config.toml
hidden_size = 576
intermediate_size = 2304
beta2 = 0.95
max_steps = 7392
MLP neurons of a small language model. Each row is named by its layer, matrix (up: input weights; down: output weights) and neuron, and shows model dimensions 400-495. Each number is 128 + 32 x the weight over its row's rms, rounded and kept within 0 to 255. Numbers have three digits each.
After each neuron's rows, "fires on" lists the tokens most often at its 100 highest values on Wikipedia text that the model never trained on.

L2.up1127:091068131116179103152170151107112159087138174124140106133169100120069124101145136170148151161099126152152136102119130101116104140130139149142134091091073127156122114162104189142077204138145155106082121144124100129087102114110102093154082142126159130073099093130107117153098127074141177083
L2.down1127:077169113113089135096098133141121099111090127172171089174146133104095150080168080139203069100163126086132180205124166126140139112158105100140109146135169183111108095141087100117124158135122097129154127112174096088147163134103107142084056102118146107092134171128137134114154087125130143130
fires on: "s", "of ", "t"

L2.up675:133174152046085095098155120076157160102137168185091119182127088156107119171101109103151140139113121080132103118141155126061086099117117094078097121141173106078158086147158131145151120133153057112158130135148115144081108127132097144154125154096129133152132116127118128112104127138137127117
L2.down675:106123160125129089063092085088179133106087187156129143143134092191089143147131180139153152136105118127125212138120088098168153142100158125114112157107121097178105135114140129134117168172151135112181158161107131151157100183062140131106114095096104131161103141158122149104101113153134132109
fires on: "-", "–"

L2.up1222:092086175108129078100082106103142136146155139132125154096177062102133199112126141164132145190117076142135138173129153121112139160091135116132118164130091141167133089163169109175124153191106131128091160151155193132092130164211088085152095113119140084123146172128160092156096091097145147104
L2.down1222:141148146169165068106114109133099081129104117133178118079105115110107124110207112154168118128158147132146114148149099126103181087105120094133109127096151123128092115094086140103120164148096117146146175163133157112154132146143100108158061134092073094176177091086166177116087122086100178085
fires on: "–", "of ", "-", "following ", ":", "World "

L2.up1966:069130092124121143116095170140145135070116129106136128136086119121106173110149126151177098159121147155141122131117121104121109167139153050113146116113143130142140088165135146173121121143094141139091183124180150195117134025164151124135110111106172109194144134186115120053120125121154138110
L2.down1966:077121065098145134161117149180155108118124155155124102138126111119124143149159137085152116175101101122134145177123135142136143114126131171122161113072164140115157129162122156142114151146107113134096144133114158127133125099128119120128159152108118067097122112177149098125144153132123139158
fires on: "of ", ".", "\"", "â", "("

L2.up409:141118077104133109111181149102127140119173145130075152099102124102143123113129149164131135086126134109060061077119156139131103187096143081088088047155084184142140158143113145115163155123040116092131110122160101163119150188142105137190160196123109058143113145064173152178094168089176170107
L2.down409:140165068158164112146073167148170137095119114123068115114125110140124197117096169171119134108158135083081133117163134174089101153145129150150105139153160134093152105181126107163097095109107136096116147077098151099081054109148087124147151143065108122115142115131107130128180149060128123119
fires on: "\"", "L", "l", "H", "Ch"

L2.up635:059106094072153129067185120065166083117146158093155124153062116134127134137110128157125116117080095148200189125164173103113142075108116151106136108188084103133136087188104115136116140150145190129115096106148123172098168133160104133140108165136167163172125153160128115153138136157125187099
L2.down635:144143122076120130104080143108056130122112134129116099147142170109109099142111121120117147063157151115128121122119070107140150079149134103126157127088112162115127088095131175122165081109117154171144108175092112164127183125151156141092122167139108078127131145127193175141118170160127140140
fires on: "the", "he", "to ", "– ", "iv"

L2.up1411:090095157070110136099160148088137188089116112130086127112102114129085074130131193123083126117120156104166205119130181107148099131144099158129115114170128120109108163127103132163132107144151132090128123132119131124093224145114063102216074136106157158157161116157095133158144122127113155100
L2.down1411:115136113084184140162075145091139151137115121156121131211136129127201133129113200141129155089171149160099139196145118141116135095129064078090185123053129135115080094111104134124123149154182106144103114163117080106090123161182133090128069113131148182050143167133130107098106079145114117116
fires on: "of ", "– ", "and ", "at ", "ly ", ", "

L2.up2166:090167093111176166110130175123134129134157129089128135112101139118155146123118141064098100131130121133132082141130210139132121142072185094089046123094151153086148134109078124098100132108123123091138170080145175112158130134153091152142105136081129098118135139185144116101083118158148170097
L2.down2166:153166093102124175184146174190122169196098116218098119140139100178071166137145164140106124107154190107120102154148193151148115125124101114174187123099098078081163172111196183112098132077038122133171136144112135181161119178099154150111145128109094081116101084108148147059073080109124126121
fires on: "}", ":", "/", "(", "."

L6.up1125:090128133110141193128114142085105180128119090147137105152139149087100131100128127164115149121091116113141166097149098135200099121086133195108135127092128112144082134115164151176127122133144140124177151088114160122140143093120078135182106170122124101169138136130103099182094096169127098165
L6.down1125:143132109083092081145077090107118128113158163117114135059143103136126116111131133138162169156146172102119118108120155127088185186139088143107125125108112130141111127157102139145158108128177084111130113096115140120106111158148127185143117112107109165119088058140133132113136103100176076126
fires on: "–", "+", "-"

L2.up463:145141150086081114083146075131058149102183129095160102106126155138135118109185096098119141143128094072156157116146099194123145109135087116117128129127068094131149122119130092060067118106075125105103155081105080168169108054137143166126195190149132100124094103127114096110090126123169086096
L2.down463:171131127140116112108111181096085147107149100165152088115139108135099152160155191146119169151084068160093122129083103113058133125098103103131172139080119113150125181084151146190065153109169167073121131146161099182124130119125197136097135115135112142112107126167115117178171172148168051118
fires on: "| ", ": "

L2.up602:087050145173107150056103110127105195135164104136140185095134160106150133075120135144065132156143185130148202112091127140064136175103157134150122102099122100061135168111111079156069134143123172129122170109113104102151168126121053099146046118149133161200138172102150138171101133113107110100
L2.down602:117094117083110163105141143148115169136112125146162140158122140128109101131088104166153093174184112117150133156101115112106082103144173141138198075121103063130147106126109096127150093065126120143197064173093102058130130188114130151081127105132111150104117109183143171126137081129146174106
fires on: "of ", "has ", "he "

L6.up655:126188160172059062078132093092152123124134178125130109187146062154094154115133200083101118058097186177139102115191106153111163114153109143152162063131112096136121186148134187130160133119143158052177144164159087199138180130152172125116163157129174051141125145136105152134138094172160136116
L6.down655:142162148132161174102118149119119115189081156100147108109150164129114098163087124145132143149182112166156127178088104118181171110166130142110136114143100128095153207108161142064154178168198101116131135160101113112108099084135150143131116094125135124131104151118139186173084167172106138173
fires on: "| ", "As ", "==", "end "

L2.up775:112189097127154111139123143124165080109154064089124129128120138120134131100173094109090120145101127127110108144135157145124130136124145076124107052141109181124160106133133110130136145151084090113132167156114142097127154134146123110141175161093153082109155162164142143191131097161165085131
L2.down775:135141158148119090184172135147131131077141107106145091116065099160171150092143121156115112064060118183095175188174094111085091122166116149144107101149085115134137184124155197138171097112111117142181159134181131124083133147141148083117119113129147205136110113124123162108069148155128148124
fires on: "'", "\"", "as ", "(", ".", "among "

L2.up961:162103101085109199162131078111167137102142156103119161127169082164143104149150138120085157102096133166153160107117103099122093134092121086126160133150096101181119119174125084125086145101086143141164130073158088170153132142119128124179167126199172134152108127154102094086143139103139123096
L2.down961:099072067092121123195108114153119174132183132140121118142183083116124139136147153144144140114120158062107094102121168114119116155154130090101119090150136140088095124186128088097162142116084125125091132113121143168111153191144095115118134139165175170150093028139097141122086124140132157063
fires on: ", ", "was ", "season ", "of "

L6.up2019:144110130082197122145066128111149139143112100144116088119133123138183123190139109115135153166147120186089154150101125143160113085173150165172098176175120134102093137139114127112133084129127043133164120148086106126117111048104139111130138157093149094152084162077111080096152152135103141152
L6.down2019:110162107117117124135098178146139156175111116131077164125181181146120095089100121088145079159129107132102073100110135157099145139113073162212129151095118129128110135127101080136120161142124141127168120136098142160130136110118122102106146112134134126174115104120127140139151147108124119134
fires on: "was ", "; ", "]", "–", ".", "he "

L2.up426:141095075168111102165156151087149124122143118105049131065134074153091157102085131108147142159086145126120151145165186155162192125131128136105196141129066119120120072134101195131193128139074155143109103086171129176133073110197153144124207170107155116179121101157153144130132126157130084110
L2.down426:134120115098146101145169209118169183145136161136157145139139117123154119057174134113133120181162064099206068181154164156125094134154118088100086120193095143116156122128144163126162132136103097103139108178135102095140119124108202188159111147077171118152208102075115145114143110137158209177
fires on: "did ", " ", "place ", "- ", "23", "m"

L2.up1067:089120079128099155131094141116127164129175159127139097099138137122107122138173185103132152110092125160124172078124121173150093160068137129135157134100117122092126175120159178148104146125105151149156140142119119122113131062178150171170157113134136152149154130119124144183173125179079151106
L2.down1067:129148107146058102088114137153133084126119204107106145123146132141184140091058069138096143107132070086124098090146177068138191180091073133132132173156124144136191111105155141121138099111168112093134132142125128128109121153146163086098142089112133160141157143178139164153164139160161118110
fires on: "in ", "of ", "\n\n", "-", "ad", "at "

L2.up1565:174181167097128089184116062097133147156148161170167194083123113140194152120161110097205135127145094115096146123134062147170120094163136157190088108156145080129137087157155145106120202174105072100093153158173156088151155137131045144192062105124161134187125141131170156118058107135151102126
L2.down1565:164166083090146108130171084149171119125159191110108105147177161117162078195136140149174143171137070082147128127073150092161087066075107109140112122091106072147079186122138109137132090126125075130125146147174119131135068160158136172144141103115139169100101070167121076013148161096116123106
fires on: "first ", "First ", "-", "th "

L6.up210:120134178149095093145178097108120118116166095135115236157154080165117116126144130138073133113113140176154023127144088126133127158138142118125206122154136131087104104168148140076111108144153114114135133160168111083137083108135096155114219148127126093132075094120055143127144131230112148118
L6.down210:120124136169092193111146167108170153167087136096115050155181150155124074142084141140140124118140131112112129144129154108118150147148047117189142085159103100054109242094098110101156143078125163118140113107133100099149099096117159093137117112153161166138141149118178124131119141133132104146
fires on: "| ", "0 ", "("

L2.up1408:117117216170114142104133152092138110095116082100137122107156145155139207086119160141121179176136165082093125097099137177113116094139150135095100151149132062149115178138125096096093186139143125147053141144147185140087121071136060123143185144187150152125131181157089105114156136138151116110
L2.down1408:113084114156119094129135136105121175201106127122121101179200131147159142098115212113121071094089109083104164157136128125145139084159135135053139186133188121161072145083116048151146158118161135106156101114064147145149149118126127124183160059053111095189150125146118154109128141157093146158
fires on: "most ", "qu", "and ", "more ", ", "

L2.up2037:098167153078074118123143107124147110134155141191107111133088129111088134110089116076088118180121121089126111101167150109104086157134165124062050131126118136205130160184121147153109139158054131157086140153150156118107161107149089091181177173165180160127122096159204135116072128120138088111
L2.down2037:104085128137152130102134131141089125118075104158148110072099143172151117117112134182153089057128151077165136099129108102107161099108156117109119143141120152119037152119176143103091190131124106153137166109174095169105151099108100106110093116173153149074178091105076124081178141145085141044
fires on: "and ", ",", "-", "–", "\""

L6.up1780:110149173150114134149128135169084120149114128123093097136184102126154167158126142128135223151098107115123076100126095105111076106068130172123152120162138179151104181137125142141085116125119153115141159093168131124152166064163118107136095140098090132119102094149036152191156148100137092068
L6.down1780:132152103079139087138070119123140165099120170098120145114112137103144140096136143174117114155124154126129167126075153139115123154152067122078129157127139167070087133100096129155155112112115064133120138096126175130130115175133116196164148146168124106122161152152190161119143119105132108141
fires on: "–", "'", "of ", "for ", "I "

L2.up2155:133170184100119101162093141092122118112120120089170132138122129146123097123187210140121163147120141118076104115120134090184118138133195110119061061150147191171125191158178155069124177131098155146144088116101191103097155083159133192164124101154136089160208131130156131203115108158083084075
L2.down2155:060132128159069103131086126160181109170165074088170152131123151157131128157182102134082056124105121125162187102112104104136174161096158142140127157082175099142129116104053135106134123163160186054130152104091115096124100143176146121098141077125112112115104091149132150111107084109115090123
fires on: ". ", "of ", "in ", "."

L2.up1586:129157143166095092191122170145116125094132148145127138128123117122120136072134156151094172149118125125077112118104090193098106134059195156138166088082117124184158110180140175115088155087128094103121150164168170089142096091177095091174171128161119093121168121133175078124127041171102161133
L2.down1586:125113147175152084131092124096128184138122077126162059135134072090146112137160145147154103116116173100116049181095159148114150166149123126133146156141176171172121138129110155127170170113179146146183150076109149153160164112153094214112115114136144104195160124108077080145127091090108111091
fires on: "and ", "in ", "or "

L2.up259:174150102107162059113150148048113157096170151157135171109142145109145132158182184109128161151081101155082056109132149145137151117132113116117091061153097162144163090134157188139157118099109113118140136164111134143158118109162103096144157148147151121151175099070147079177124101107147165159
L2.down259:126082136096101126131094126119084108150136137120133130118136074107156127137111120091147164092104183043089175111123057077124108121128125178115093122095150113104146153102071151094143133173185115127149052114163104116151164082121160178118112117169097108063129121122119079154105126099117179144
fires on: "as ", "like ", "including ", "to ", "of ", ": "

L2.up311:174103124144116174113072149105105141170128146129162129100138095146091125158117149098096134136081073165142095098117131160083202143114153089163136094128129102159182157154109151072111117121091142103146143105077132137161157118098142139173144196129132104094096112111180151131127148149136091083
L2.down311:143116138117134143151149117151127134124132075088115182104044128076135118171141096119114119133147132088147081092187117145115148143071117131172071094122138083092122112149124117135135125085116111164123095163101117119091130114106116118151139178151084170122158119109146138140090083141134098149
fires on: "es", "ah", "Although ", "ich", "ia", "ian"

L2.up391:136141150148082140093061124089103124149120113123161145159161136146092078130128137084118150092095120161080137123140119132140134161097081150180137105145122152177188158134150164104146101090132093096148093086161110084123149165155055147137186155151087077166198137117152067103125103103102028107
L2.down391:132153142169099132069166138101180135136059101076074103168162119128164095144131109105161119124108177093104161126223095137158140199111103121136196081184169165120099153139142118103127108142116129156081070066171153139144140133092086134170139047161083146162148085176167143060136098061167152125
fires on: "is ", "ish", "was ", "partis", "″", "sub"

L2.up2132:134086150173108198151116127124119119095154131133101098135095111115109181125166195156084097149086145112104073139119207143131141160145091108144167036146067103155121136131145127096091094106069139071128169129087126068126203128084070118155158205178139124094100099165063171055122159078134137109
L2.down2132:087142146205133136108137178127114137093109130101127154083191167126072103085140120133090169146094160071138075154125125083169116074159125117131154090109118110135152143065129177111102085103124157100112170122122077070148172102155149129146139157076151143117117118228188186203080136103104102073
fires on: "\"", "the ", "@ ", "-", "'"

L2.up182:153105136132193091125168155100102160117097096141094136135105090135109099128131127133107196078118112167082190106164153137083130153126097109098139171072081089098131128157134163117151177149156136099142114115195158160100127148154144092140141143106154103157152153156168112066140132151165125131
L2.down182:039110137150103121083187120157189125120091144110168126145143097112147141117107178142118149113161080170074193190142141083162197108133124148196127095185090118191134120094115164106114172127145153134129151115097098182125130157136112142098114148094105105151098152149086112076147121129126170079
fires on: "-", "–", "of ", "and ", "to "

L6.up500:152093124093142070127067159117112132159071060146162161163173137082171097162145186134143128184077151154143145125167111150081143125129159146123069075142163117189085141130113101147069115127133115172129120116106088092135139091154104132129180137116201081128118128133075108121088089137145123158
L6.down500:125106086110113165129090141152164126172126092099104071128127143100151099140069124123119067146138142134145074116156126137125208133141054103181138133139100121124137154174148102106124153094179154110158118109133146120157112129073146094139157134117117171182151121093162138163114161118140116090
fires on: "| ", "it", "this "

L2.up378:106159127142142069065102152110090154082157161192097138133156118153125106127120150114160133152118096131164128113170170133144100143108142101150075116201126176112126130109101124149099137177145098141143211121139141104088154067141084130120179123162128147121173224087067122126137140100149080113
L2.down378:121116110097119149072150125219111147107131182197140104101140139116134113137062054149120154123102199126207172161140138167136135166183134116087122096155132101125099089084124135168083068124110150117107125181165101165101102082096128099182169100154109124174167122127164125183182121117100098150
fires on: "th ", "rd ", "st ", "third ", "fourth "

L2.up2262:144153103093160110118124099139152119116098092148149132138152171167147218113099122062119095154139085107131146139124165089167203127078194118120128129176138069122137154131162084158085080112157141126113110107138110151190195135076109055122106102145120093110139136146113142110172170114151164117
L2.down2262:139139189117167110128105191159156100177135142128155206104145146149131138056146111124131052098163114076207119143164190162095158095117162147156140109162118119157148128103146177105150142094079119161147167112153070126167122187185114019133203154115128137126161119146171106134140075091108135122
fires on: "/", ". ", ".", "resid", "á"

L6.up1799:200110122153174128178152126136144117148084162138168148098138133145147124096125102117131116141124094052145126125189088133060147142087136181121159105090115148157101084124115068202130169041172204129180190102185171169097143167117129129137183111146195144130132117171078112138088121066106166086
L6.down1799:115117145127090141134121137155151115108151125107147160132136095167172121068124096109123161176159169109142167163111115093170116129125129095083110119177156087065117126111154167123165116072127112165134144045131119094109138114159178091127140113096126114107154142129166149139120154134131109164
fires on: "- ", "years", "Early ", "Party ", "years "

L2.up1493:144139145153145104164169141072099113116104133149087159120149134105055162049201187138105161078151118093088141135163204142199140104111154144162095070064108158138131150196145145077153140100120137110203117163111171055107144110198090126162147128098103156111150097112104119114096114159146151141
L2.down1493:105144144131127155152130171133090118095135095093127140133059123140115136157147123130107195126121090167067144153076125147147184132137101135120109107061169081108100119161150120080115146111084157124154136148089086117152152169158157105109113150078156120085125096090140132093144156130139164072
fires on: "from ", "to ", "be ", "of ", "by "

L2.up1371:137173162082115104162086145126093163167136071167127102114171131125110141082115090126140168156118129150101146100111110103150148172155123126122114145178109157192131163105144133131096108128064106090131198099143093115122119074155137105179131141118164098114170145138080115166166170176136122082
L2.down1371:065140174063119083182107162087131104093119167178139101096135108068113142103095077148146133141132121066162111108056091162159121155176135120138108114155116121146149108142154163126129176153124105118109079146124054132120065071096121121172146089183068137115135075130071066108132151174148141166
fires on: "an ", "\n\n", "A ", "th ", "st "

L6.up230:154116103157110065129145114095162107091150114135113125141128123144126147146097125120111182119137147131137146169113123096106113152000162159165145153107180145108125112109191122146149162131138165143158141120142123109103137151123117176202117174132143118231124135101118100165102114110136145147
L6.down230:162151116065098145125087183199136132129153153127086124136155117108080095071107145115143132169141137095105130083125121136129121114199083111111168113169107122117113178101108169125185106135107140135147112115091148131132136149115118138114126094140107204076112134091142124129142110093130091142
fires on: "–", "of ", "g", "a "

L6.up483:140148103116124179134183107098116106159186084095060124198123098106114079181161099118067146144210071070162148148155149139068130144100141110118131151140074173112093160147107115121118112101151071116119119155172094166121107122155149083122098113123135131134105128130106144123166079143134095146
L6.down483:119104093158114101122046175160128153144146135136100183118093109143126119083095175109162134150100140101126041131118148118094235100158106127156111101109126147117106135081151100137114132125156149099111134109145132102164112111118120121147175159142110173134103106075123111121181158046105138174
fires on: "was ", ".", "as ", "became "

L2.up1814:172218144147090122152112144159139131174136131133115126119099122165092159081110115111123142169107134193084088105142129147117147177105127109108103115100175193172155095166154187096084096189103133069073110140103154132140147032139138120140145152169144075146205111144142097134094121187152076129
L2.down1814:175115166116180156039158083132144143111152115107143111145163138174170135197171074131168086158128136130117131069075076121124164127171147102142080140079091140118120160095126138131112131107172170146076112143133159156095166152156082104155129144183140099102127163062099157148182125168086115132
fires on: "u", "; ", "and ", ") ", ", ", "elec"

L2.up285:132165060139130150192094119077178133105115107160097063127117145150136169138197112126134130154042130157067144053159109187156166083101103145157099112219157145122154139101137130137172097117147146130113111120164145171116094107179127080185098171141145058158128145100159121190127138131110115093
L2.down285:109120148138101089126145172131173134139129156144125192149156165134147183078129092166177088138068114131131135132105169104137121137161098116107120108120160100131108150062164089165150123164127079130158114125142149128104153186124160055128127123048116114118090125066140148161112110132094067164
fires on: "– ", "— ", " ", "An", "- "

L2.up1747:104144153070186117138147157127138191116136181189157150091096094096164162148125075195113156185146111096071140121160120143164130141157132131146112131100119155050138082157146145111119130160100155102154115088140099094136107133175073090147106116117051121149207113081149136109092136131180125146
L2.down1747:121076136142103205136159083130132169118142112177063107120097086163142149117066092151156174128125077136119164070104066144134119153177151140112102147125084052099136064117128132089095120134137129096227112090183122089089152141214099136091137219078122142101158134090165112090125110084156124126
fires on: "an", "Pan", "of ", "ian", "to ", "against "

L2.up20:108193117146094113152186100110106111144124109121100150183160059187163124093147165169137074112163109160142099074130160088154122169144125176119086147111067162209137141086142159115105162122178136138116131162115152147126073117120156126128053162135128166116147145083078104181127144123094074139
L2.down20:075145140158145135124146147151115070085098089110117115143146162106159139123078080221108132168122044141139168090091110159119151108164154100171076109146182133161140128126126123117113132120081123096110188179075104143070140200118114168120149168110150115102142210038102153139154166127130120139
fires on: "which ", "that ", "it ", "from ", "by ", ": "

L6.up175:172088118117210100134103101172028197099093112196102147164111097136133104129060112193137128150136177114179078141127069153066115134111140135016072098185168112154140091110115110198124101120148147138094155099071162139166109055123092101126085100117117204113102131172056160137118149113082129137
L6.down175:163119111076125126125065112110156096142157169068076126159097110166173112062098099117088148115117186157133175096158184114086105158141120079138134081089137134093145145109171133112076107125105148157104159174184134104125129174138138097156103162111105128055120121106165066111130136082163120096
fires on: "| ", "he ", " "

L2.up1038:093181160158064172092070097106143154092119105129173110094144114125134177094189179138124116096116198097109091153175090097075093173140093213132079143174142120156148173161165086128088127125111103141132153126148193093125105157164166157175176175122170065143163163134097128097138118096156112095
L2.down1038:110186149099117128128196131130126118124105126113127131130233171113079132082103170119081090144118147131078048092058112075161103120165114119173086148097053209175127122168163125087143144139147090099178122081153106075164136181139157186136136164120113134124175161130074141163149135143142125113
fires on: "'", "\"", "It "

L2.up1346:079065159085144098079182085082175128079131148128139134114150081107129115144187162114141140110131064095097113118101154161122128134061091075149106112060193160126208115099154153087108153137116105128106144095077140095130199114132098088115077166145166098153129130162161156122114127131163134147
L2.down1346:117151080169134072132132113076107079119140103197112068121111191101174148124099073152058117138071125160155164151115109165075130158116169165112130104115083112103142112120178088119137101113135176159157101120159142103041156113102208150140158124123147131132134117133116081174121098112136096109
fires on: "–", "0", "N ", "to "

L2.up1006:175140097123128102126123119119103115166189073086159083049119069134080144173176171158098138171106053151110135130119123134069101120086107157148135101123111180140162116113119113133100170118099146116119105147096149125136164084130100137106143193142086107122106206092090067110177118099155138115
L2.down1006:114101169091175123077105140124116164145120102127123134128123142168108181130196110131109194127095136208147105122140123105080109115120166111120170088141124153107119095143162138154138116179176133087125148134146058166177187078151073142130097156157083069097153145108107143090109107143091100155
fires on: ": ", "to ", "| ", "- ", "with ", "ated "

L6.up1301:155126089054106083100086144148035141130123120064155179158081127100139134084118172149144137056179140097135074121124113124145119124128123164101120111109127129164142136132120149116126093102110126073063144131155133082178107239166182108136156136141114219129135114081074139133123099123110089153
L6.down1301:142108092165076131112120156100165144190145160148125081121146165122165092114077181113127124110146115184133157134163158148074214131169135119175137090157125101088155190165150129098137166133161109121066099110169089123173129159129105093172109169093119167071115158138166127097084124084105112149
fires on: "| ", "0 ", "Win ", "studied ", "condem"

L2.up135:087153069120118126117100165122080172119198155132141122096114138119132132148142141128123144186125117145130146122098109134129089111179109098098163153164092121107130091115122129102123167134158128138071177154128129189159093137134168138125124111176127135173107198092148075154175103104156143108
L2.down135:075152118111129096133098219179084201112136161144117172088160144157186100155124100128161165198123121159151178146125153103120122112104132157103139150095107140061120111011160140084126123130144176105158100123073133183144152163123171159106213149110102078111134127088129120134128124129128124112
fires on: "–", "| ", "5 ", "6 ", "7 ", "constructed "

L2.up229:122207146055187118108080180135141133146192181128173115150086116039096076069132126120123141179075118163098088131150129180074142171154059112090132084130168136106142095158096137183143155209050158121098132073151155132114164121167125148158107159108139119165137168172142097144094068165111097161
L2.down229:119134164109143195071099154114111066157083114087160119133146110128121127129146095150141161105132120135078144152106087125099180167165110084099136131104117114087080120123151118192132177138134113162101115115089164152129097166126128115124149088106153144112162096134092158180138129116092094118
fires on: "'", "\"", "’"

L6.up197:074190101111113119200115192156177112032171067130162121147086098102150094177168145157125126140111150100125124128098120159140112133130137100111129112200149123143114087137137106129078095193165149109200155149176138101103080130072080124123130128131167147121211110167168085118162177155100073114
L6.down197:137103098183105088131082110179182146086120031077128138145153136094084100169135100133118108116111095152128078115115162155109149167128108130159106147122107112138157141134082125140154102101187174105122122106138090132159126109104148161166200128154121105145164119114101111144115092120101133148
fires on: "it ", "as ", "and ", "Team ", "3 ", "place "

L6.up2185:128081135094144083088157152150112166116081115117138180170111062119136091137077148129185117153109103161155158136144079152096157129147145137099115112193146132203135135139097112153163152146100125161086134130126133102170140158179124084139102124075121170110141155107076092145119113158150157151
L6.down2185:167098121097105103101146103073136041091122183116135071106137098129172104099119107125109129093165168140137153116116169121166055164102113125176139099090127141105137085162185127136132073122155139145125154077127104115074159116116150069079096142165111137198176137101097127084104109121119112117
fires on: "|", "| "

L2.up1505:073172137043093136121098095085136122152165110089097148130080118172158059138142151109123153118094142133127124122162163163177132131043100091142169090191086147101155139175124129091149201104073157132117115079115141120112122172158108137134147153147142155135129096116184131143156109139143088069
L2.down1505:142141155134140138139091108141058153168130134176117120106118133072127149116143151118154148128086179119108153131161180128149145136101155139159134094117153098095141121096109144124157125127127138069146132114028054110155100114119157140126150142141179128118120146127125128132083141135179131133
fires on: ", ", "as ", "for ", "of "

L2.up715:137172158170096164149102134100079141110124087159078169136091177092093169104099151116088162155132204076140059100146086127207166154163126211115140136147138102138166149107153131134131132106142146100105121099102139132094125148109131121113142149135192101128130153105147139138124134077141107118
L2.down715:134143092205123075152075119205162169134144124161060104118049116109166149125099151204153136098153147133120165137093082106141123101145142147139099137112084113194159070102133126113118098120092149090139086173118162124157171115137113107092105057110094114167162146093134128138141195100131129189
fires on: "z", "ch", "h", "k", "ich", " "

L2.up2045:120098109162085121147156178132062117078190159142057086094085144151148183181100168131190136135098103107096149120128109142106107129091136060105085121109162123088165130133156144152144110138132096047143168149120143176171119134185096176202089163143167113171079124185106093161155124102136134136
L2.down2045:086125145113046070155130123109183181125122154116113090146047154165151164196148185051164131099091110167122124128104128117115130133100127168048083097135111143129124094142092168154162087103104126088139159123111188157047109201152142147122027177100150106164176145116150145104099151126128053128
fires on: "-", "é", "de ", "Le ", "É"

L2.up209:115133158082188078093161096052182121150137110118179159080173077132147118146144178112159117047132079150189164155084150110191076140059117124159089119168141136156110118116081097104138145182111157115100177155132138098140140088127110132137096178104144118139177151140110109096110103114169180089
L2.down209:144160099121085141103107056108130117135178168124120103133124155142158084120135131105038145105165137081119127136098100138064124098101137162103181148113086110178056209191163125134165069052150152115158158105144113142124190067109151143070127168183094161082168095132118130109149104126102082173
fires on: "–", "– ", "high ", "to "

L2.up2258:128121060038144129101118159122104157150136103137097151081104095072138141140113128186108101171054158161110101124112216124134152189147095153149154144076173185116172087140192110192168118127108174104162125094148148154151140138177132141145107107144140117216095190088182161100114095091104113140
L2.down2258:143112132096144140111106136122113067119121119093167106158149127126152163155153124150187162130207118165117151137097132128096132137124172090093147140148081166101094133092096102117136138080083166149106104152076129168123067123089120069142134122174149102065143148128113131134111128141095082167
fires on: "'", "\""

L2.up1499:181167141122131101168168140112158162147163161179127057078116108104095186120125174152062120142131145129159106113149212180124146152098132161169134159140115090147111098129148144092149169121119143109135140150129130156119134102145129121144075178209120225109093159065158131122090032149128091098
L2.down1499:094119180121114150073096122096151098130101110135096154123164105099157074180133120102126098063110144063108195128171060095137113127139072133061161105168106158155118136128161116141141084124137148135199118142118132159139149149074122162061167146178116103117153172058056085126191149097125159152
fires on: "'", "and ", "-", "' ", "0"

L2.up1834:121108123134145156118145085092140147048152173147163116137158102078179184150153156161017161144056101123111155147140119133111106114087058156101150083094136083141133164119106160218110105185142170145115116114130127201124135113142153116135159144131188103096104172100128107141187137108152139161
L2.down1834:140174104164172123083095144167103138105159080127086135130141128114133099182150119134098163128142140199154144117085128095099136096118084110087106133092118146115126145119142130141100140141166108150164083140105163162095189119077136132071141154154075139083127209104064098143159126163145118174
fires on: "| ", "by ", "\n\n", "– ", ", ", "of "